Weights of a small GPT-style language model, trained from scratch on English Wikipedia.
Architecture: LayerNorm before each block, untied embeddings, attention and MLP in parallel.
Training: a variant of Adam for these matrices, 554M tokens.
MLP neurons of a small language model. Each row is named by its layer, matrix (up: input weights) and neuron, and shows model dimensions 64-191. Each number is 128 + 24 x the weight over its row's rms, rounded and kept within 0 to 255. Numbers have three digits each.
After each neuron's rows, "fires on" lists the tokens most often at its 100 highest values on Wikipedia text that the model never trained on.

L7.up510:153106110119101157114143122117097135131111145131156138133095123112109125157142139144142081110156172147131115115163088072143186110154152147107157087135134143127181095084140073154118145143104141118089128166123123123129131068144115160149128133107130135134123147165118173142131111172120153139137112144124137103125147150156112146134135114088145119104143114139155170103106134112162141103146
fires on: "O", ",", "R", "W", "bo", "mp"

L6.up294:133163108148119096110112114108165111152136141169129118147109126147110133155116168162118115107128159150103099116101052144122190104122124122156142109145126089137148124144134109130092161131136099121147130111157156079126115101134138133124081102173131114129141139142132140160143063139123126079142128138110133125121126136139124114101097115158136108151113122134132124100123170122125116109088
fires on: ",", ".", " Gl", "ö", " the", " 17"

L7.up257:135122114139116128121094132116135151186093127119148109101117129145146116103147146133125141120099137096146128162110160107127206140053128151134116107130141151123139133176199127094114173106092132152164102143140134137132120113179118166117137105145120172117094091122132090131150147091105148139136120170127137118190112104127119103113163113092153096128111139139116134110140145098085131122120
fires on: ")", " medal", " election", " death", " Democratic"

L5.up370:119095103133103101149135104105101104147167090149123100142109094108159117137138128135138167103153123155139128073127138146093117081121179142108152102149145136153112138149135120137138115117090128115136177165171100105056149109157135110149101132134133112140189127158104168182146145112134139125161091169115150153135095139152110072092147109149138142142106084125130122126115144159069169146137
fires on: "-", "6", "5", "mi", "aru", "ish"

L2.up485:130090099203111126117156139157103148124109142167139106141122118110108118111135137135147158126118124128139085146115128109166163100094148169125097119138132143131157134124134124157128183135157132122117114115134112178131104125110131135153135129076139130141094132142109131086165091071136121121132126119136139123074094131125154111161119131147100126109128129109089170131108138129158144127131
fires on: " law", "ama", "ata", "imi", "og", " voice"

L7.up21:124156127079129093138128133078170126132090140105085123106100126111165132135132122188120150133121118105104157111102118065136122110117127127154153122136102139154091139125164107106116115136160151091147121123116065138114133138158109101151144107132167151099112121140141145093136164129082115150145108131134152061196164155139136174115142143139153143105114151163073136139150138149093145141116
fires on: "s", ":", " =", " who", " He", " |"

L2.up300:092116112170138144122122108155084144176102135096170150113119130136165131139105146156144112123099158166122071126139114118142158140122161113170122086159107131085142157144166112150123153127107090125115110106144130119119108155147111120108122097162157136152135089124119122124103106098153102136129155129117076116139135118149136107120159151133128127112193143152092141135140150098123179115116
fires on: "=", "ration", " location", " Member", "\""

L6.up99:136111115099151093125159108100159168138099108119130126140137131093106138112161105135093108105157112165147130120113146111128184167130124112108082101096135110102110113161140144169137105088133108110117139124131118147153116079142124103122124139120136141180121133148138160131129131125127132151142118129154140154144178147119149111124118137093152119118120157167121151124129135136114137152161
fires on: " |", "%", " —", " Apps", "\""

L5.up405:077114066130101121152118123106167137163148096176096118117134111132124142120155098117167154122156125156106150122130061103180142145090144127180118121150129124074145132158117166140152153111112095133137094107130140118095121128139113180148157132134095174135160117141145185144160128135117117093099128130103162129150106121084132137144144139142080131127157126172095090155108124183075121122164
fires on: " \"", "=", " |", "re", "J", ";"

L13.up267:104168128136131084138119111113125146156133073117150117178130085126107161150148108135123125103170102133114150161169087163188142161124096114124143165150178096133129099123100160133110144116143135119140091099093125112129140163098158141123098108099095135144130129104107093161152134132132086108136103177133152121151119153059121160148095158122145130082150112172128108156089166117139103128182
fires on: "-", " \"", " ("

L6.up364:124090126124125082109106149146133132116143087138120139088141149157138145148154147140129120140132165124059117135100131158153119134134114127156110142139140097116135100149145078160102121146121104121090108128122109157055129124122090133119113114103108149131114105134137144088101142123093076108120108137133138088150097156132106181149107121137151136136139120140086123111147150151127162136170
fires on: "."

L13.up165:137128114155097121146155118153099126145139111144102149122141132090089137164145092113119140121115121155121115129145103110119087166145126169136134195152120148102125129103118168134091163128128139132079131094122123159094091118136091142118106145131119179164128141159147129099077162079143122147156103119162098158115142160117166161094124108094141129131131113145095138098129131078080117109169
fires on: "-", " \"", " under", " in", " over"

L13.up115:130132123151144118138148125150112140075085097132126093123109172133082124150129100127161106144123102171121123154165109114087072118142122150100101138132118100129155158080110155149171165140145099144106105124170160146081090140123110146175118161135128139128115117121152120123122110099149109122141100172095132162111107142115130117112129134116149124130142107147068104115099117137093161159176
fires on: "-", "ti", " High", " \""

L3.up464:134134112158112140118108124127116123169100132099148138158131115128136132157174090125158137136150192163124145145143114129172128126122131128163139106089102105120158119105113097173162153120138086057129181149164110134083138135143139174150108134119106151132139147113113108079116146146135126128147126151129083136130144105139109154131145122094106102127159108117146109118110163062130169099140
fires on: "–", " events", "00", " News", "25"

L3.up619:123122121133114074141100128092102167113146069147097160106143087127127207108072128100109129108123112138089101130172137084139121065114133106150118097129107135191112119140144124143175139136142126137092095143134125133101141152162095157122101129132148180120145122148103161114094115122108095119178141085159116137135091102175117123140164157102124120139100100117145122153131125169171148100152
fires on: " Mari", " This", " Police", " origin", "ical", " problems"

L13.up577:138128124138159126118202125062100141123136124124084151134106138140122167159130141151136144125081106129144083140085116094130145132152119115109158137110146166125091103103169138136111132109137086150076136216149149103139109151129131133098119135168141146136127134120137126148126091097092139116174082136145167154159145153170129148103120131173106118164150134113102121128083120153139118116133
fires on: "=", "-", " (", " Red"

L3.up143:111107109127123108096092122132128145112164086170136130141120156162111098122096121121116084126133103134131182120114082093182168114093119097097127132116161154134138081153151123137105132140098137131161116091129113135114118116122114152140123148090110137118158076146126174109119182153094132135128106120088130128094089110079146148081152129123111120099135151125129115161092160121126103133157
fires on: " part", " play", "ative", "place", " See", "OC"

L3.up107:115120144098135138156100123109141138122107086147143090129140083114124121136106115151149093125132128184157103091107116121123106152077134130102124114129128146123121138137129093124068125143129103113080126127169129126126129146122068130143098145134136112137119139128137134109077104130101137157149109096121128081162151159143136101156175136086171111088156090144119155134147134064114153121147
fires on: " them", "vel", " ISBN", "otion", "ject", " him"

L3.up336:130104131118097135079104158103147122140135148131118118117152110096077111128096114143134103060136140076150157145179089105061126122126131104107146097148164142081172122095191134106105121118104110144125108126122149120132113137097086119161121130127131099131114112098122131120084084118072132116150138135131126120127106125116143076130115146173163139126179097151148142123147107152132093138107
fires on: " che", "ject", " return", "az", "men", " type"

L2.up491:119107135126137108120139056118118145143160141104146119154106105130121132130103123138162146103135148113129134126126179134127109107147095117167151107084127131103162092122133099107115112103071126104162138141165130121141108116111097114129099104131104123139179138162122135127108121138163136121133155135142083144070161128113153135121132194159159130185166154087144124122108193083126161091107
fires on: "'", " and", "aph", "rib", "par", "."

L5.up119:140150104122121133109137117127140141116156134157156084130113132132120146121143114141161172100166123138130139137137100146110159121066124114098110117160138131077121112172122088169084119120152124110114107133133170134134135083163104151175145105150112097146122120135120133160141144112084162144132132125114098145146165123101103104106100157072141147102159133096158191088119163119151145095140
fires on: " |", "|", "oti", "e", "ru"

L8.up222:113118103163123117165064128107167143143148097142131143135150189151107126144152139146130153133089123132147102126145140089136123147098121069138100138146129101097118133105159110125122166132178116125103106122149133071137156138143137122140110091137125159163147129155132128094077121146151126132145129136160110123124171141208125124073153130174133096150125120140120156143147135131091166109141
fires on: "-", " and", "\n", "n"

L8.up160:113098138094089129113079111121125124152130126156143157160130171129107149149097146124117130095079155078085128159113137138141168141119140125157118131133114114131117143149149129140108137078105093160132170082131139162125130123121132134173111140175122111115111127170112132147151108130125125135185157109147102079143154156139135093112129149119137110131123137142093139114143121146124124124123
fires on: "t", "ta", "T", "l", "qu", " Ta"

L6.up198:078108139128115122166135130171100116147129128119126121184128150132122089138114164112128161127115154194109116137136137113155115144108181133146123108092135136145129124103097131144139132138152090110128125112120115099105110145148086117113152141166140097097125129151120096074094112127146102126145105112128110101128137124137092141141131138144097146151154100110139147082152159102148158120184
fires on: "\"", "=", "ual", "e"

L2.up506:124101122148126102126104110096174157128125095125116111155130077166120144145130137149161098127147112125100094149126138119124116111098126126179103144074146109091144127129118092177124116106121147095087113120140105087102140115111079119120108152085156175130125101165117136110122109126094133119121150162120121106087136134117138140097121141098154120122161126145170134137157149078129155118140
fires on: " most", "6", "9", " least", " twenty", " pay"

L3.up37:143113136129099138120159080093101133141126137136128115166115076125143143131150152115188159120153111132122126096140178159147117150117141128175134085146108131144124133148144123135078111131163081126114151134181075129156125108102103143162080086136112133125130144117127118121163131147136117121125125113126121090119147139117116106153134153131118117134165139145096133085144165120122101131154
fires on: "'", " $", "t", "$", "’"

L7.up472:069126134118176142114124140120146116160099128124112159147122075126097150134167134100136114144134139102062121166150122146059135146136115121122098185125144082109123126115147103153132155160151088107105097131136108154098079121118080124124139127096110141133124133131158146130166137087133086153133051130146111116162128145133093171076140105101145165118138115108120137116120156132141085132131
fires on: ".", "\n", " |"

L7.up482:138138148105086169081149118112128116132137108133095167147159153125115146114121110165124097064112156099094118144186127154153134143145146130137112106133125169066099132102105102150108199140097124097075132132148124187117139147136154097146118131123136095142094131125114100168140108108089106114146152099173143135163135159119165153167123119094136127096122138168126156141145107160142170102140
fires on: "t", "us", "\n", " to", " that", "ta"

L3.up283:133126093122080124093145107046140197160133124147120089188156097118152147140141087128133116101151102136137149160139135149173116141135145110145127113119131090137104097083157119115121119161145108134167117133128091122136144112116110116158127163164115128120148140145163127118107171114131131107095086082158195085143113114115111143197121131091126148088139088098136139129144114124147103079124
fires on: "A", " will", " 01", " is", " named", " developed"

L5.up121:161147102165144126153115115101136164147134118097119129159139194130151143152098104130136152102127151127113122127104078150095174134090149113180157143137108140164120144119133173174095151116121166120105107124144101115089124168150088171150145131130158153103141141124083161146102068107098143155166117149130120109098112091132105118120157129154152156141186098150131134092119177131133130104133
fires on: "k", "=", "ock", "mi", "uls", "l"

L5.up7:127120112154109143101132117114120117165109116136102124168141096116147182174142103125173125144148115156144163161098119105140107126136114142122133133131125121114156143123163102168099148112124163113164111115085144080127142139084108121072121143092148089137116068137138111120134150120137104122107106155127117093127137085142172151111158147133122174160198147151126120106136100090148171099171
fires on: "s", " became", "inch", "'", " extended"

L11.up415:126140140170155122111117117157147174180093121109149128109116140119141134125112151105124109128094107149123115143108099098166107119105186120201155125145116107070133122155115128111116110115114134133115117068157106102099148126143130118173097150094161148167133116127163143128113111128117138130148082163120180102084133130145111103157089152112132152172126128168080137125146121111124139143156
fires on: ",", "}", " time", ")", " least"

L13.up409:122146122144148102085119109145146112127177145127143112138127103148123135164151163121126134131141134109110152132165147181128105095102173106148116098123149159109118144131125092104087173134164133084113123080138106102099137140138119172140109130159128148135133111118090099138123079118120105079123148133153164152169132158105088152133114179127168146132092107122137129152101196133165114109092
fires on: ".", ",", "-", "°"

L7.up126:123116111080122118101149120113134161122136098101120091141141143122173123158150096112114184135123116109116126143110142096096214127112116150075097113136104147117116152121128121148099126108145138101146130132134106173131160122137093163178120106081172168174125131151190147132142129118140153155118099113151178100108128121108102125155146136127138120132119152163133158155104128087126144139190
fires on: " |", "|", ":", "ho", "_", " of"

L13.up523:110151153102115156148069108091102168143101133175108144097112123159122107131145072106148154096114148143100135150195123123148139105084135121177160179118100123099121108161144104079141157078182105122083156119113153147128145120111146132144126154090120143152182144126131132108106143116120152122109131124120135161151129126113138125102106135124133097104140140140135116090116125100124141162123
fires on: "|", "–", " Ac"

L3.up610:140143118105120096139111130122109131132163103147109120141101154166151140101167152130155114155085163069119133105123135121117123132132141140110120151132110159129094143129142132150088132106122132112106145126151148142098113111128169116163140160148165117092143135098135115176098103122135110125138162150116125147157159107118130125120112109124134148111163173105129163120102176099146101147151
fires on: "les", " district", " public", "ime", " Justice", " Margaret"

L13.up265:149140126130134125144110105068113104150166135119135106101110106111174122176134121095147108126122125128131146152112119079135134119140127135141105127122118172122123143120137137123144195091151089102100134118134133110104116136110138101145112111148125146190159114122162140120116107117120102122140103143120120160124186113166105138128152122128146092149148144148169160155121123168076102147164
fires on: "-", "O", " \""

L6.up357:138119084115147128052162107119129122126177135192084140132123121170106152100170112130140125125104115161095139124112094131122144110101115112146095150123147127156135112154118117091055141122106086120120094127135106154147137153147145128152118141123147159150155143126155134117114125118114107129115141096133147139163177135113138156141139128098178131114141143114111154130156154123111125116097
fires on: "Pre", " is", "a", " a", ":"

L6.up254:116095103075119066086163122099155152151136118156114124120155119144147143132114117098079142122100110163119132107155132063139146136114168146054136139143126101169151118156113135162146142146154128093111125094136119121131170140164115107139133139159107162176122141128119140175118117125088130139139099140117164110120151158142147152171110153060126148157154146170110155133154120101085115131178
fires on: " |", "lan"

L11.up231:089155150151118126152126147158123131176111145110131146097163099149094126169158137175136143113136148167094116129101083124142110128080120131129108137145129141091170083122127111112119128147114117108112135071140093102081151152089111113119158102149129152122107100174102143127107099089107110142095083126181125131139125171088105151127162122141137163103116144145082148136140133126154103134142
fires on: ".", "\n"

L2.up186:105105072127138127124133087115141157139144129159144084126143121153135151107131134113146169121105119104126126093130122097140159133111130138102124164090160113135117103175108112125119141143116135077145137135136128072134149120182093154171103134112112134169099117116145076101107146084123097123084157105115154174151097102110161124156098141079157100139138155148098069157119128133179128095104
fires on: "Ch", " ph", " Ph", " imp", " Christ", " Jam"

L11.up203:132103130122116101108179117140139139142129167151109121092108129147122162152135134156104142088131151133137107145192095116109118134162127131111140132128133131098134106140161129121114130129151129153113146157128129153118164115142135138137089105159180099143087095152122148142118128086098144116091170115099180106165127153139159136124166127121131149128154164129160151103119137143144140127140
fires on: "–", "si", ","

L5.up232:092081122110152135113117116147164126105123078114125126114131104154110138135152127119149154102134139144174166118172180141141095142132113099093148137119161109088142086137150131125150142090110128110117152144159126116134153075129114125100100133155127120099097114167135119141115122110112115132143100131138106140130111140080189116132085138090124160103120118151135139096111123092069145106123
fires on: "'", " and", " to", "and", " |", "-"

L7.up165:128151098125132137105096127116140105152114130108145108108095097113140119112142138158148155106123104102129137103093094085109130121124131118202145130148141137143128181130108097179152099197126153111125102140118137140109159097179109134177166097107092157135156128117143131103129153132074141129124152129116094138165136166138094132174181130122132147105105121159100134135124173084104116132141
fires on: "s", "C", "1", " |"

L10.up392:066103131118131104128148141125090094119122116122117096126139120165167120141134124145149122170092146149105141090088155100113133124147185130158120136124135081132134146137154094112103116133177120161099128154108143130095157123135098158108138100074132136114134105118147129116152146099086099133140128147109166097150120172114120163101188159112135104094084120142127131132140181111135185157132
fires on: ".", "\n", " |", "\n\n"

L11.up596:135104151124136141130168126164123117150145141119100127131143138161091155144166103133124086136136151144071111129156126131105103136144115091104130143094128130158087122151105138115107151136149113124094117143139117099066164130082115144152094111173089127124146114146122117159133114157097121119089104123128123123143167167127115134114149104081162126177131117120090155080111114134119142156162
fires on: ".", "\n", "\n\n", " |"

L2.up141:097129122120122076158116087091118109157176111086180123117127128142113134137110130099157146106087114141141103111147080123123123118128137125103154101140136141156162152124156108149128092108120142125102168131172085084091103129093097162133128146158139169128154121135162089106183111127137111191150132142108092158143144140131133082157146183130145115108119123115121166141124167115099123116115
fires on: "uc", "lo", "si", "hr", "inn"

L7.up337:145166091112154113105112137105181135109117134144127145165151124123169129123163148157116145124180151103109107101167104120130101153098113138129119131142135118108152125161140126153116122153105108129117171101127134144114120069115090147156099105134132098137121117124088156127110124114150143147129098152149148109158148135121124113095136167128105142096173088099107108126130144066137127129163
fires on: "s", "ed", "z", "as"

L2.up447:163140160138128119095115160069122101103117133120135114131134071112086143103133091137114124084119117123133125131094154132130139122097156172118136092116162143127143099116091118130131145133121120168138092160153154119111134162096089161094098143132130133089115102116128128110087123184100135103125159105105160088147126075136128149169153126156167129125120111126117127118137105142176101135149
fires on: "imi", " Justice", " Police", " concert", " origin", " acqu"

L7.up636:129119132090105136135094107126140158109126114140136125117145079134111187141140116101153160150092177142137088136144145139108159067125113142121120131130135106101148173124127080100116127098147133134103133083113094162118157171123098170154077153128142118120111095133149124133095140095111111132144147139132130143092127117141170166116107149113127126131123112145136143132132115095158121127156
fires on: ":", "ly", " or", "–", "alle", " fully"

L6.up150:131113102122124090086099117121134147101129130139126174081116145116138120125133117155144121115160156186066087148103119146144113157083129104129087160117130084151147168088170116163118181131148091117138127065100115117103121160134123141159127168123162119121098108141128112143129142102089107134120131118124122086131162133178128156174121134127078129133125126129105123140163120124157124125159
fires on: ".", "b", "ed", "d", "le", "der"

L7.up127:097114105127146134075098153141127151128147124124092161115127125186129158153166177123114146128133121083100123140118105133164124129105121108089116137119135113130164094128177106127103131137138141124120089084092089131086164171125092129110131106105140154135105117128139152126141097096105097098132124094156166102159137159121123182134166113099117137099137152162108158152146155129146118124160
fires on: "."

L10.up143:091123107118133106142165119140113081103128107125129127145099140148110128129195110132136119100130148122127158099159085140117124158141090111121134131129172121092168116152108103094127124090168118134099151125122148142099144087148065124137115122137105096139115092106112144142170125127125118122124130126146128123164152166117119134098129128105152163155135146108132165171136163148126108175143
fires on: "\n", " /", ".", "fo", "po"

L3.up238:112101149113124129112117109141151152147133140111126142092119132136148095144124140133154171130097150066140109149163126117127146159185166142161106144131096126114162133144126141134126095098115160138164140168134094113083143172151136149183117120169144169144113132096105133157154128093130065094121113116125151153169104165089147140117147114142114148158142161111126119137152121143113143081151
fires on: "M", " University", "Early", " Academy", "–", " Golden"

L2.up610:133114104136121125115130130092143133134120095140131115151134118097122151144071091142137120105106139171160100130162116158153161146106125122096159129108123131129154145140135102117111183151112167162132137112154137100145146126098119142130126141151138194115136112127118098127118158107123150122124164085133148124131106126146148118137156140099097113091153113122162120174116143131119130097112
fires on: " she", " As", " jump", " trip", " mar", "ress"

L11.up317:130110116141128086163137102109118079124142174121162118136142111154153151103172176185169136141118142110163141092170117132147158111145096134115078103076165140115116130134198139119125146127132099108137172121172124093143129095097090117123127140111133118140096129150116097128089128182148140140113136118123108131161153137057100105185141131081132165106110121087183167140167151118162134137119
fires on: ".", ",", "19", " 18", ":", "18"

L7.up492:137157107124097138124144128133169163146121087141112145139112108112181136161119106095100123105150134094118108128111130130104121115100167143189088156156109082129114152152108095186130153165178134147133118128088158160151115156138072109140126150139131096138110104131149157132092128130150140127178114152131129099115114150146100114148128133053128146102163182133138134112133111068127140125131
fires on: ")", " so", " then", "ed", "z"

L11.up546:148108146080145102144107104122149136125125096169111081098131134132138122080164141109130149090099118169140144143196140077141134095087136120106118134110102139124108116140138137114148147100187103068111143161145141104122102075131122130118088173104130195111162114138125140136111103115114147168161118119149151148134105135160155128120139096099122117129150159168151152119151124138089108145164
fires on: " |", "-", "2", " American"

L6.up145:117123130122114090114152138117151134123103093157096120127102113145137156139159106108145128134101076174094140143136133124160116135121149129096142188142156106127155098156186142131097157099139120085135064111155133129140119140148162106135079123119181160141141106111127106102101065124124100154123122150154168119135153128132173158094117136101126137135153141134141160145155123089143140109150
fires on: "aring", "t", "'", "ala", " not", "ill"

L2.up581:130095141106131145120139083108129174131125096080157148121133048166109130157102149108152156119104096098137129098138093120099145107119145096145146112121143144111141090108159136126109114095102128088138149141166127099176109111142101132174133200134119121146148106143115108120120118146126128151126117096098128164143145156097110114180150133127127145105103180095136119175137153115119142094148
fires on: ":", "gl", " April", ",", "arc", " June"

L5.up212:112135083168121140178142129091099160152129135179112114156137152166120121147158128143141124100144172177130083107117110099103136154133137118119144108167133126171149108137138116137113138114108121128141157141155093131145113120098139129094122146126119134144142149154073101136121082114152119134140093144134136140140124140172125141120153096173114112128170095151137116094146099145123167134110
fires on: " to", "N", ",", "tor", "7"

L8.up305:116158113136136131155139101138083132155112142147157119151090085121136128158150125116185149129131120145110132111110088139116112140078143122148096172130160087150147133182142108175105111117147113113133122143139135108142114111091130168113070096118190153111193112122100123131164107085114100121128140158117182086115152096118161119103146116110133130143206121112116126109132104158115138079158
fires on: "t", "s", "d", "'", "mi"

L5.up193:129164129101104162101084114106124149097143121164088106160165148160130124145104124091141111143122161160112143131145140131106130119101120121123100119131147092101139079124145116102126171099125124161132142158118140145117168100093139108106151096095124118133173055154135098115100105097062109124104130149143119171148133160116121134084105129122143108144153161145086157077120128109118166113087
fires on: "-", " Mac", "'", "–", "mission"

L7.up198:062105169087102107066144125121119136123135118150101064142124116124122145141134136162118129144119118158093149161132117110117105139124180123127126113127108164155123092106140102139126151119095144092134111142121114110097171105153115144153111122122181131109137132149145109127152140143122099151138114104127154103153162141134126089212166113145159147104163149145113150127111127109101114118141
fires on: " by", " to", ":", " of", "ate", " from"

L2.up628:123161086113135132102108126130154104131104108113133136137135114150144103128110136133127112140123103140081091139145085097142148149109154084131139119103126160180163120103130124169140201126121146092141115141122111168158136136086094130155129117088062140090128099116142105108140141140120073112148145159133117108139135125125119181148170113074107123194103129153132138120157169124120155104145
fires on: "25", " minutes", " night", "ury", "ute", " lines"

L7.up288:095038121143135123139147125123150126135117142125097129095110121175115154166171114179119129107137136095105113130138132150137119090138127128133115146156147108091143104127156104150091159105146145123102128100141106179105101149175133123109129132129109155144139128140092135099125077098101101135140136128156148084154152135178161167091149139070155130145146165138132167188138125136142111128118
fires on: "\n\n", "-", " only", " =", ",", " of"

L3.up20:122155130100140126115114099114105096120122114133122142105135139113137068129139134152150098125165102135170103138107056132132108159181149105149136069145149127138133082109127108129109161139135112093154090095144154086140150128167115117192086098114151150153138131129134079142117152138140146131156106120124101134144168140126126143087159192183126151146112151125097113116107154071120143104118
fires on: "=", ".", " love", " yards", "res"

L3.up554:129116104119126130109140103074162162136110108113099112170133134077118117156144135158093116099157099146112097123153115114147118139137183115170145166152099137149160111115188139143085115141109173130172121148132090121153100104128115119120104122141125108159136148165087120116105122120147085147167131160122143127139124101092114131128182138094144156113140126091087132126154135160091151099110
fires on: "as", "'", "and"

L10.up455:100110159122107093160117124119160133161128145115155085130110125151109114089114117143183113134142157161132124146150123164130140150114124126119095161099100086098150120167141071133107114137162124156111113096153141131133120113153109142144100152081134138157144121171096132144132123146153183124100109117105149132167127155159131091070147127150141128171124147104109157119111142111147155108150
fires on: " 1", " |", "|", "\n", "1", " 2"

L11.up342:129106146133141136150147139139173125106160130126126164143125109104137112150184165149141112087110138120099079140107103106147146118102134116161145166137123098094136144125171099114134153145109136130150145129140099121116126110157119108116115165116155186137143158119150137113111088046083103141147100110168144106138110116118166166115155136149128149099141074165147109107130154112098109116108
fires on: ":", " was", " as", " while", " and", ";"

L3.up549:091116147140106112126119110118089141136144138121154159158168107128163134183068161118138176135163168157121166080144151128136105115130099086186118114134119129141140133144129124138091110121079119069158134149146119102126135138097101134116128159147156114140139124136087112146135079142173081088117102122106132131136139140153139105130105149165119117142142110124114143145139130092155161093129
fires on: "."

L2.up278:103134105117096123157083141105128129166156129182120107117150102148144144098149182104133156104122149093110128113142142139151143114121156111116116166136116126135112104160124120163156117103129102125121147155099069145152168161128131131176086155137140152182150137097103089112089112093074065109137130082107142155146151128096110148077141098107143118173170123134132141143099131105129157099118
fires on: " many", " several", "th", "–", "c"

L7.up522:083187142084141127153155120105108089103107118167125142117098090116133160129125139172125145126138131119117103163127135156109084129132094125145112158115137128108120138171127090143151145154099102136094117095117135122089113146175120126145131145150128162106150106127093129138143129119128102129090158130150095100159151127134125128118137170137143136114122157117111157155123151140157122127123
fires on: ".", "\n", " |", "\n\n"

L2.up173:140156120162136080125086112116117136128168117146144113179118184142157100128124151106131111088089131093144124138131105097139120100157107140138145126135166112120096146171147124128140105130104127192165106093138082155126124145145107125147133137109126162118164128113144108188132114144152158094175137115141139141159110150118110125126187085153150123131149135124130115109110137149140118095161
fires on: " during", "ose", "eno", " NA", "NA"

L8.up199:111097118126117108166128118165126181104102141141110112145102114149112104111149152163128159112122096147146121142121101144133117095128143133138149162154088181112107065117119144097138118143133153132104084148122113139124167116118133142118148114124183152157149115138149114084131102130112125127127123094169128118093088083153093133053121161072113115117146124137115140137132133132140124145136
fires on: ")", ",", "\"", " and", " =", "'"

L3.up157:120120121097127151125132135107138137105106114147118137148160139124132092172154143132110149068114118143124061118137106123158133096124180117119120129127124113180152153085164175159109155114104143122165132143138094129125140130119125123110107133112132115167118144096098079087138128131099092128181087114134140106162110159166117140117129119129083192159129113104105109108138127093124122121121
fires on: "-", "7", "and"

L5.up468:049130137176115098105131123128129133134092096171132161120162153108152130090096146135117136117155129149165129123172090139125100145105126131154147140138103128150128157133160116149106113111127117106138136147150153124102114157125143121107108116082111074114107112126119123131130132103148113118154123150064111129140118160167151153139102119152112171187123116145154090111137144126113150114139
fires on: ".", " |", "e", "ld", "i", "6"

L11.up548:108085172085135108149110120123158133085112116109085137097128134116153122106098128114146149074111072123109119103152146085131127115129138100122110140121121113173133103120094142127131144135155112137130101113171110101114084136118123133134118120112107153145122131129123121086104093086108133150145129138115105148101117097116141124083114168128143138187171169136135124153128134095098115108143
fires on: " |", "-", " •", " (", "gu", " dem"

L5.up39:144177105136171119133144097142146114130173068124120118138133122106150132182122166102127101150132114140099143125125141147102158098093207145170116142154118151144129126127128093154135134151156116114139143112132127074137105131134111114139114130157110089146121141143114167143122131109136128075126076150133120109096118146134133130080092132114097117113114136116148132076136115135117118075092
fires on: "l", "r", "g", "d", "n", "ar"

L6.up143:128135118105120141082151113152102137130091129116150108096183121166139081155125128146173158113114149134110119108129144136109104110125114132137130134126128159132158140174126076156071111146096121132137137127174124128086118104147090130128106122124096161146126069134117112100129131105152114126122116159162149134163125166122104148131093092151125140132119147102118108123179127103119131119129
fires on: "\n\n", " with", " /", " career", " record", " in"